Weights of a small transformer language model: 2 heads of 96, untied embeddings.
MLP neurons of a small language model. Each row is named by its layer, matrix (gate and up: input weights; down: output weights) and neuron, and shows model dimensions 48-143. Each number is 128 + 24 x the weight over its row's rms, rounded and kept within 0 to 255. Numbers have three digits each. A neuron's up and down rows have the sign that makes its largest values positive.
Before each neuron's rows, "fires before" lists the tokens most often just after its 100 highest values on Wikipedia text that the model never trained on.

fires before: "\n", " |", ","
L11.gate448:163105127140170149100064122128124100117114120110116119174129120112153102115121130100157100165142116127157151174150142138127121141146114136120148139175125128111134152131101115105142118151122119121150145119149104132096093110175121161129116126117130137146135106131122165123136116152072108136
L11.up448:105128166143140152126113139123128110144098088127131118137150112086129111155132112091139136148114096170149143157098056138103129111143119107105147112121161097108116116120100105145109118146132109142140105146135126130102124195132125159126134104146170173171140099127150143127130121153064140113
L11.down448:123131101162093090144134129098102134120120139168113177130133117134161102099129131149147133141117111128069152135152102129143150148120127099147098121128087126136103148155151139133142119130102110152127129157167140135140127151132173136140139133099138094163115189148173147150112122171157129136

fires before: "\n"
L11.gate435:101159127169147120122093125115168136119161135112155088138120133128132104146126131123124092140109139105113160135086132144165164124162148123145175150166139114083163156144143075085141141160156104116077148095146096106143149138140130111118099115124153089061122160147113141097120107137131134134
L11.up435:108186126104116135089116136082146122125123110126159130067125091122152152144112101123120119153118157156140143092112104166115133087157122100101126152097105140097114083112141115118118148110126130136114123155115099136114108185119179165118175136135134115127126104100161122097152103137159151111
L11.down435:127127138147126114109159092126158095101119132141120088143124132153177130112099127154156138141124146117157125133095132156125129130169158159151137098170122178131101133112133089101120157134139150132037151097159113137143084131136172122180119114134159099124149178152126153129128074100096137134

fires before: "\n", " The", " In", " He"
L5.gate129:144156111134116111157125093120158136146157144145144131106130123127117120100121129093112125137140102148142100137124103098157143102125151098133166165157158149152168134147142109095157122108175185143132156145155128100109145090133145148169149148124150131199136150165084139122129078133093137143
L5.up129:149114141099103093117114107143148140193125089123103141117123129134127132146149151147145141166156131104093150138088132139162118058106149129127105156109119154100150116146147094094114135144173170157125164195180148089131115099119143152135109136151161120144140102138089087098124145130153158151
L5.down129:141116106131140132124131144076122084144101105105097091130124113151120120129133132142149117095181141088155139081114135153147106140147178128134109144117159148141117164148145128144114145097093163123124102171148122135142169115148139171133134133171139121141123116114125137109122124138128079130

fires before: "\n", " The", " He", " In"
L4.gate222:130158134153076138124109142089152132107156110125146094130127098089156141084137116082152136135155114139167118108114151138124128079105097078122156137130117154058139072166112096120125131105136126101160144135119143124121151147140125128192107174119161168119138098140130101111140093131128129153
L4.up222:127128125140109131129171098124105127155183118157137072087102129115129114138102101155104116125145100145156158132159125123125095077144098090166110153126110153127152106119122084100135118118147113111126166141164102093124133113144084165147187109126151098119160072150131124084113130129142138125
L4.down222:136141089149115096094138119142087109142143108125123138122142131188124119164135155197116133124132172111151139128137105079148101105134144112136099146129160170132150173123165119152137151091152167114106116145163154150123133089153097128114137123164158077153123117128098144146151140156118107099

fires before: "le", "acher", "levision", "cted", "ct"
L10.gate85:162102073156084139161129137116127140131134150144167158134154145110087108151137141126117193139103133119165128155126116065131090109112128131143171094121157090128124125118125110120113111081117064121155131121114121132168140146143103158102110118135073141067119153136152101117111147118113129129
L10.up85:149105108097113148133117105164123126172142130150116120121123159114118143132124109131146132119129102097140159129173129115133113137089097141125176128140085134145117143113153101060171091137079140132125148115101072181097139123145132155087144097110105072108139159130162141138106147108132141107
L10.down85:117130104105124151158150114078152126132135124106123123143127086077154117127124120141113113100112134131123125132128111151165156157151095141115133109142102192110123119121123120108178128132097165159119155094128095116101087173054164124149134102079104137143153162164146162129136121126139100124

fires before: "\n", " The", " In", " for"
L9.gate507:111104115118117081136119120106157167158137133119108107132164109137146117133117124132136147112140119121180118112158161124148134108118116108123145183152127111141128098128103083175118160124159158145156133111151148124136161123138084155137144155128111090136103101111115146081168110145064145123
L9.up507:121108091108143106105133134124138077159119116110103080122166112107153135136141165139117125102127106174103175123145115130129122112168124087167165152135130153112084112099164049125135110159143123129127104146100145106152132136081140174130098158149123118117141163181145106141139106142129134140
L9.down507:137110118134129124094102146121116044104117109127161124106133109093112127143121179160086143146169122125119146126100150114059155110213151108119160165126110126108157123143122107129114104119111122085121151119153110099119141156113139138133130153157100112142149139132139143135141120098187142120

fires before: "\n", " The", " He", " In"
L4.gate2:112152104128080147182103123127129149124117118102121138108160084127090107117122106108168142115133142142147156117121104147170106143151151137155157144135129161149119092173093106147155101120106176083126157121159151181111163124150122170120116108171133100147128146168095112169109119120110138137
L4.up2:093113142158130145114129123108115133133130109135100115143110120156183130151125119124112096131143127110107162181117171197166150107117100137146167165132092150127074141102131120077124126173119150138118154180110130098165172155114114141144150125136183093137127114125165165114130146103147088165
L4.down2:173138141098134114100108185139127097123096122116114113146114143145133121125162137210115112129130180127111143125118165129105128123153111101129147121156083127152087138118144126186104155094128114177112162159133143147117154139084107142130121133127150081128107084142128153111122145124147137128

fires before: "le", "acher", "levision", "v", "ch", "xt"
L5.gate469:103118122177094145134133150157140111119160118159162144084152172124148102100124120095118151121121138135118124126152101123135130163133128079140103101124119109086149145147142104151099108088121102097152152148109146156121150092171089129168125087156122094114138167158160114130160155102093109137
L5.up469:087121098128119118116127158136135118096164135160133114079101161114135129117100109108117159125115137125140140110126092148153144155166165097164119069121094113079140111187163088138115109144101139121159164113114110163125126087158102145109116103138097133056122143129133198097153134094101130106
L5.down469:141103133157119090135151119142104128107116161178128097086110191115139137101108165150099145090148137083144122112147116131121149130097149118160151143127111144128150156171141096125123137151093098127121140137102131100143127111117121125129150112110109124107171146139164157129145149148104060125